Weights of a small transformer language model: 12 heads of 32.
MLP neurons of a small language model. Each row is named by its layer, matrix (down: output weights) and neuron, and shows model dimensions 0-127. Each number is 128 + 24 x the weight over its row's rms, rounded and kept within 0 to 255.
A block is one neuron, or neurons of one layer that tend to fire together. After each block is what it responds to, as a language model described it from the Wikipedia text at the highest values.

L6.down932 [152 111 157  67 100  80  86 120 120 136 129 107 133 155 117 152 136 126 140 126 136 127  87 151 120 109 134  87 161 128 145 120 143 142 105 128 104 134 107 113 118 126 132  88  94 147 114 130 141 141  74 141 123 148  99  83 148 147 132  72 117 185 119 140 135 146 149 133 127 126 106 117  95 107 127 124 108 108 100 130 119 135 117 113  98 156 121 110 104 164 172 144 145 144 108 130 149 127 116 160 154 138 151 153 162 150 124 140 113 136 109  96  64 151 147 145 169 143 142 119  96 161 152 143 123 160 160 160]
L6.down1240 [114 152 123 152 129 166 153 134  89  96 149 138 139 146 134 110 119 115 111 113 145  92 146 101 124 163 134 106 137 130  93  64  93 121 121 131  96 143 119 156  94 142 160 160 135 110 139 140 122 125 136 158 136 167 114 154  96 128 106 122 111 143  99 141 100 114 103 105 186 111 120 117 131 163 110 111  72 121 126 132 134 135 101 107  90 112 111 151 109 112 141 114 113 123  94 166 119 159 118 105 123 121 122 108  72 156 152 141 121 120 126 192 117 104 122 116 139 111 103 129 209 150 140 132 102 109 138 168]
Responds to: Ordinal or sequence words after possessives or "the", like his first, their first, his last; also mid-word fragments like Mayn(ard), ne(igh)bour.

L8.down60 [133 162  81 133 138 125 184 131 128 106 154 138  96 112 105 132 169 160 100 135 143 136 142  93 130 130 172  94  68 134 121 128 150 140 114 134 145 161 147 163  88 135 128 143  97  83 166 131 133 143 117 170  76 102 113 115 154 161 129 138 104 120 131 131 119  92 135 133 124 101  85 164 147 103 125  99 131 102 154 150 115 123 137 122 144 102 112 135  80 120 160 101 121  77  78 132 113 135 128  98 147  82 115 126 114 131 151 142 150 140 155  92 137 125 141 121 136 121  71  99 103 109 115 144 139 135 118 143]
L8.down295 [147 108 149 122 156 109 135 179 146 110  87 148 169 125 132 121  95 118 179  92 139 183 137 155  95 127 133 167 108 150 106 101 103 161 134 124 161 169 118 124 109  94 141 141 128 122 138 148 124 140 174 114 108  94 149 103 125 141 139 136 168 156 151 166  99 136 160  97 134  99  97 117 138 175 151 113 141 104 140 119 141 156 151 105  97 140 150 144 155 107 121 154 174  82 138 133 124 135 136  86  98 104 114 141 124 135 122 157 129 112 129 157 131  93 100 163 154  97 116 163 129 124 134 147 142 168 134 119]
L8.down326 [144 105 160 137 143 100 142 127 163 104 129 155  74 118 128 124 151 130  86 133 133 131  84 151 131 142 108 117 135 105 143 158 148 118 129  90 149 124 142 120 174 147 148 110 144 147 136 122 151 149  97 155 114 130 114 168 143 155 109 124 133 162  93 133 139 148 146  99 143  95 145 145 172 142 157 117 165 148 133  80 120 142 141 123 141 108 198  80 117 158 127 139 116 115 153 100 165 136 116 118 144 148 143 147 119  77 125 142  82 117 154 124 149 145 117 117 175 133 126 145 119 140 107 176 139 118 157 133]
L8.down353 [118 112 125  95 161 135 123  80 104 124 115 143 123 149  83 125 165 106 113 152 126  97 104 125 147 165 175 148 142 136 126 137 120 125 117 130  88 154 143 152 157  99 147 103 141 128 174 140 109 126 159 128 119 156 104 100 187 109 131 111 135 106 154 117 144  68  98 126 129 106 121 151 144 122 121 172 109 132 169 117 174  92 109 152 159 171 152 161 159 125 126  88 160 102 151 112 147  99 131 102 109 122 152 120 178 148 163 100  78 123 111 172 145 153 104 111 148 116 128 125 150 136 147 135 152 121 137 109]
L8.down589 [142 133 113 101 143 145 187  98 139 145 181 167 137 156 104 105 150 139 141 150 126 109 147 164 139  82 122 110 140 138 106 106  99 164 103 164 176 179 127 112 138 122 123 116  99 104 125 130 125 125 115 131 150 125 175 155 118 156 131 114 160 118 144 106  94 112 118 134 111 125  95 168 129 139 169 149 150 124 146 106 128 139  98 138 103 141 106  97  73 131 144 175 140 132 123 121 133  96 100 148 175 132 153 140 180 136 114 211 118  75 105 141 115 118 142 119 124 142 151 126 107 113 145 112 123 127 143 119]
L8.down862 [ 96 128 201 108 102 145  92 108 109  87 110 114 102 126 157 172 157 121 136 144 147 131 123 130 122 144 145 152 150  70 136 163  55 182  98 124 152 130 147 112 141 179 112 155 117 101  89 109 128 123 158 139 129 159 133  71 182 109 136 101 109 111 132 138 165 111  89 125 102 117 150 147 127 168  86 109 164 120 150 154 176 151 111 105 133 159 144 120 164 132 117 112 113 127 124 149  97 149 162 148 130  88 140 129 143 153 117 119 158 176 130 115 140  97 144 159 111  80 111 160 127 130 116 157 175 171 104 126]
L8.down877 [143 140 162 123 108 154 164 114 127 134 135 160 100 163 139 146 141 105 106 117 113  73 155 107 158 154 129 127  93 150 109  95 102 145 108 138 115 119 113 134 119 113 128 118 119 134  86 164 142 121 176 150 138 145 139 154 127 118 141 134  96 150 106 122 138 149 144 124 130 136 111 149 108  95 171  97 141 107 142 167 119 126 152  99 122 145 187 100 111 122 104  94 162 126  89 129  99 133 169 100 197 160 157 123 130 120  99 140 112 137 146 172 123 104 133 153 132  95  68 142  88  45 117 117 144 109 153 141]
L8.down1238 [117 158 123 149 141  92 124 154  85 182 164 142  94 144 134 103 102  83 114 151  77 105 122 125 106 161 178 105 109 129 147 114 141 125 121 126 130 127 115 142  87 118 118 141 107 138 153 131 116 157 149 138 136 139  95 136 113 100  93  55  94 145 142 146 165 136 118 142 156 125 114 126 123  93 150 151  99 134 129 116 160 137  73 140 137  92 108 136 178 121 117 152 170 142 127 131 127  74 162 130 146 150 101 111 130 143 152 116 129 117 126 142 128 157 155 129 105 100 111 117 134 136 134  90 143 146 109 100]
Responds to: Opening parenthesis (sometimes comma or dash) right after a noun or name, starting an aside such as an acronym (RIAA), actor, or year.

L5.down231 [114  94 132 127 119 105 119 165 132 109  94 167 125 132 113 111 119 130 118 127 148 161 133 142 112 128 130 127 148 103 114 132 123 148 106 131 125 214 118 134 103 112 115 110 100 140 153 122 170 165 144 134 143 155 155 105 140 106  93 139 146 125 104 124 155 129 136 111 124 129 146 159 149 144  91 148 145 150 133 144 109 132 143 143 148 100 125  76 123 148 114 105 122 142 126 124  99 135 124 129  91 142 109 122 143 129 151 156 172 135 157 108 123 116 103 132 127 117 130 133 122 107 130 144 140 163 138 115]
L5.down822 [109 126 152 140 106 134 141  98 154 130 146 116 136 153 145 129 139 153 118 143 143 151 102 142 167  80 118 101 111 122 154 142 130 102  99 146 132 160 103 103 112 144 187 132  95 108 140 140 124  99 170 154 165 152 131 142  85 164 145  73 128 133 127 171 110 134 153 107 160 127 141 129 128 130 107 103 148  79 120 161  78 169 128 123 157 129 134 155 163  81 124 105 142 130 106 129 157 106 165 157 118 110 107 146 102  85 117 174 113 144 113 116 119 123 144 160 176 103  96 157 130 191 119 130 138 130  95 145]
L5.down873 [139 119 119 117  86 169 101 156  91 128 117 108 112 142 144 127 130  87 142 124 173 108 139 124 104 128  95 184 136 142  91 168 153 162 113 127 154 134 143 172 119 144 147 118  86 122 125 149 158 146 120 113 175 127 117 103 137 113  94 170 183 114 157 125 133 153 175 129 124 118 139  97 138 101 130 160  96  94 121 107 131 151 162 179 133  89 107 149 136 113 127 146 127 115 150 156  94 161 127 101  72 147 125 143  87 145 137 122 123 118  93 132 116 144 169 130  99  81 133 168  81 123 161 141 171 122 137 134]
L5.down876 [122 143 163 132 183 141 165 155 156 122 106 136 139 123 168 155  76 104  97 124  96 118 144  88 127 137 171 188 118 111  99 127 129 157 116 146  93 141 138  98  99 100 102 114 115 105 114 124 156 124 105 156 110 101 140 146 105 115 130 136 110 135 135 176 158 159 146 152 119 140 101 132 112 129 148 124 159 158 120 168 125 150 125 150 114 136 159 108  80 150 128 148 177 119 162 100 106  87 130 110  79 106 134  99 124 139 116 144 136 196 124 139 108 111 167 106 109 143 175 125 176  86 125 153 109 127 128 106]
Responds to: Column names near the end of markdown table header rows, such as Length, release date, ISBN, and the | separators; weaker on mid-word fragments like qu, ut, he.

L8.down41 [111 169 131 132 132 119 129 136 141  81 113 122 108 110 106 130 120 167 114 100 104 152 124 144 118 137 113 156  99 125 117 103  89 157 116 165 144 143 136 105 151 184 136 143  94 131 142 161 127 144 140  94 127 162 112 132 164 112 101 144 127  95  82 187 141 120 126 109 127 156  98 131 158 170  94 110 179 132 131 180 165 123  83  99  98 143 185 106 148 160 114 125 145 107 159 155  95 144 128 152 110 154 154 150 167 112 149 140 135  96 145 137 126 105 165 128 145  95 140  92 155 104 105 102 136 154 137 164]
L8.down139 [123 127 114 138 148 130 105 163 127 149 131 116 134  89 119 116 117 130 111 103 105 126 135 114  86 124 135  70  95 112 116 160 134 159 117 115 135 145 133 141 143 120 159 147 167 122 152  90 123 103 116 151 134 127 174  74 157 159 125 101 116 146 150  91 142 119 128 153 115 119  85 178 104 127  90 104 151 162 142 132 105 115 128  99 108 183  93 114 130 140 123 220 122 107 139  93 133 122 134 129 113 144 116 138  99  94  68 145 157 153 119  89 121 129 170 109 123 108 157 117  77 108 144 102 138  69 143 143]
L8.down247 [ 85 109 120 125 143 149 111 150 126 163 144  98 127 135 126 104 118 113 165 151 112 146 153 143 117  83  98 114 130 142 121 112 134 135 148 183 150 110 132 105 142  98 110 130 145 119 127 117 178 153 169 110 138  97 157 138 101  79 118 122 124 144 136  59 108 126 139 102 130 126 137 148  72 100 127 143  99 152 102 142 136 107 104  83 135 121 174 146 171 129  99 139 121 134 185 146  88 150 118 102 101 150 110  89 134 113  97 134 126 115  96 151 122 147 116  85 113 187  95 110  94 150 134 135 128 131 158 142]
L8.down251 [118  71 120 134 162  98 137 100 106  70 135 129  95 132 175 140  84 127 158 109 129 141 127  97 168 154 109 155 118 120 135 120 157 134  75 111 107 157 169 116 112 123 152 126  85 165  92 133 116 139 141 117 146  93 144 130 112 139 135 138 143 188 102 144  82 131 115 147 130 124 161 143  74 123 126 135 170 148 122 160 140 111  96 112 163  81 124 144 135 123 114  86 127 173  82 117 148 160 144 157 111  93 125 121 169 166 166 138 127 144  93 150 107 136 113 115 124 139 139 109 110 125  75 113 137 148 140 130]
L8.down259 [162 127 141 125 113 125 122 161 114 122 119 106  74 102 121 157 115 133  93 130 174 143 131 128 142 139 128 120 118 164 133 137 165 165 117 140 149 128 138 125 115 103 111 109 141 121 141 115 151 102  82 163 149 155 137 157  92 104 102 107 161 126 124 171 146 101 152 174 129 112 181 140 128 131 101 145 115 122 129  90 162 155 139 165 117 118 140 134 132 130 117 158 156 119 146 114  84 131 109 138 128 133 116 137 124  67  99 131  86 117 147 137 113  85 127 111  95 147 116 104 136 164 161 121 103 156 208  99]
L8.down1012 [104 127 101 117 156 133 111 114 106  95 153 128  89 127  75 127  94 101  75 130 122 160 106 153 138 127 139 115 112 164 168 110 127 109 153 128 142 113 134 151  85 102 141 129 131 112 103  90 118 141 141 126 127 138 156 157 121 152 103 147 124  45 118 130 127 120 121 116  95 123  99 158 182 113 141 137 143 160  83  73 137 128 127 165 141 145 132 136 154 108 111 107  82 106 107 141 135 113 134 136 169 135 147  98 118 105 133 117 130 135 107 178 127 107 104 112 162 139 101 106 128 125  93 109 137 118 152 105]
L8.down1392 [138  71 129 142 112 143 131 133 130 147 122 140 133 134 116  39 140 156 134 139  85 156  98 130 153 111 137 177 118 112 136 119 128 106 130 133 196 141 110 129 127 152 154 127 137 138 150 177 176  79 126  95 121  84 134 136 137 165 183 134 158  84  83 106 174 143 127 141 157 138 144  94 134 120 125 117  99 104 122 114 166 140 133 121 129 142 125 122 143 151 150 110 126  83 140 102 112 109 128 118 149 108 118 104 125 104 186 116 127 166 142 136 182 121 158 116 101 160 101  82 102 166 151  97 112  65 162 151]
L8.down1430 [173  92 127 126 122 120  99 125 133 165 139 101 157 140 103 120 124 155 111  95 159 109 130 113 139  96 114 107  69 161  88 118  92 152 129 119 116 118 141 133 137 131 128 129 122 137 103 127 130  89 123 105 124 115 121 106 150  83 124 117 112 145 125 132 108 120 174 132 116 180 122 149 132 128 145 135 141  96 140 102 128 150 111 155 152 122 176 130 135 143 141 132  90  63 138 107 145 153 106 142  92 115 138 106 168 103 150 145 189 117 134 113 114 119 131 123 117 124 103 160 105 145 139 163 152 102 126  80]
Responds to: Word pieces right after an opening capital, mostly S, inside proper names and rare words, e.g. S-z-klarska, S-yl-via, S-ey-chelles, R-ot-ax; occasionally "their" after a band or team name.

L5.down112 [102 131 147 120 126 153 145 121 114 106  99 136 125 106 179 147 146 145 144 180 167 125 113  78 135 155 115 108 155 151 176 107 129 114 131  82 175 132 117 107 131 152  83 142 130 159 112  96 149 112 152 106 134 163 133 126 111 100 128 121 127 159 152 120 112 117 148 134 102 148 140 113 114 133 107 116  89  90 168 138 156 158 116 115  95 110 151 156 116 135 130 102 124 112 121 111 113 141 181  81 139 129 137 113 110 128 161 115 136 169 122 156 110 126 123 156 134  95 103 155 121 133 108 194 119 151  99 154]
L5.down252 [137 115 117 134 108 136 136 146 143 101 183 108 116 124 129 158 136 120 146 112 129 134 134 115 145 125 139 134 141 117 129 135 150 130 133 167 114 161 163 129 101 101 100 103 138 165 140 141 145 106 156 165 139 115 125 131 143 176 135 113  96 106 151  95 142 126 106 103  93 153 104 106  99 124 140 161 109 116 133 136  87 114 149 125 125 120 101 158 162 113 116 105 170 110 138 127 119 129 136 134 135 125 139 153 153 166 125 151  89 100  96 144 116 174 144  72 160 128 127 133 107 148 146 106 156 112 138 121]
L5.down1035 [156 140 136 151 136 102 163 117 126 109 128 124  83 129 167 175 128 114 148 139 140 115 112 117 125 120 139 149 117 143  97 144 120 136 142 121  96 148 144 165 117  95 116 151 167 137 128 122 128 143 150 129  90 102 146 120 152 118 190 118 123 111 123 180 135 149 152 120 132 127 131 137 109 138 144 110 119 122 113 100 178 132 150 135  84 160 112 111 122 107 123  80 165 143 135  86 131 153  90 124 144 138 130 131 145  73  84 154 173 160 125 153 129 145 125 157 100 126 144 159  94 168 139 143 134 109  94  92]
L5.down1047 [ 95 116 144 120 100 104 137 161 152 142 127 124 133 124 141 123 170 145 162 146 122 128 101 121 106 146 180 106 157  85 146 107 157 161 142 100 152 118 136 138 141 145 131 132 103 140 129 126 113 114 118 221 129  91 110 122 144 147 152 184  97 115 134 152 116 156 131 156  69 109 150 162 133 143 148 157 159 133 124 111 112 142 135 100 163 104  92  79 171 136  71 148 134 146 111 129 129  92 134 101 145 121 143 132 137 101 153 113 159  89 125 160 112 118 107 158  98 117 130 155 146  95 153 178 152 137 123 128]
Responds to: Commas and similar punctuation right after a noun phrase, often a sentence-initial subject, that open an appositive, list or interjected clause, e.g. "The satellite, designated", "The blockade, however".

L6.down464 [132 146 144 116  96 146 107 146  98 129 136 133 132 100 103 101  85 138 136 154 148 145 122 154  97 145 119 102 122  90 130 112 124 133 122 146 140 102 147  99 102 127 123 167 123 125 141 171 126 137 114 126 114 153 110  69 135 133 154 143 158 131 136 156 125 144 192 136 127 127 159 114 101 170 140  78 144 135 153 102 114 122 123 114 136 119 136 118 115 121 140 112 164  94 137 131 164 138  96 151 129 131 124 106 131 132  70 119 145 161 105 120 130 137 152 162 117  97 164 102 119 126 132 126 170 171 112 119]
L6.down1373 [145  87 162 154 112 127 133 118 124 132  73 152 119 142 136 145 125 105 143 148 110 105 121 119 159 106 159  88 101 116 134 119 104 138 138 130 155  95 123 111  87 121 104 106 101 172  90 147 127 119 115 149 138 142  94 126 150  89 109 139 155 144 108 136  88 135 106 160 163 114  93 135 131 121  86 118 166 137 128 125  97 110 142 130  78 117 136 122 185 124 132 140 177  92 126 108 137 111 132 135 129 135 141 134 139 122 130 121 157 152 137 182 121 117 116 106 116  78 119 118 115 113 155 153 147 148 146 139]
Responds to: Column-header words in Wikipedia tables and field labels in infoboxes, e.g. date, Distribution, Country, Region, Nation, the | separators.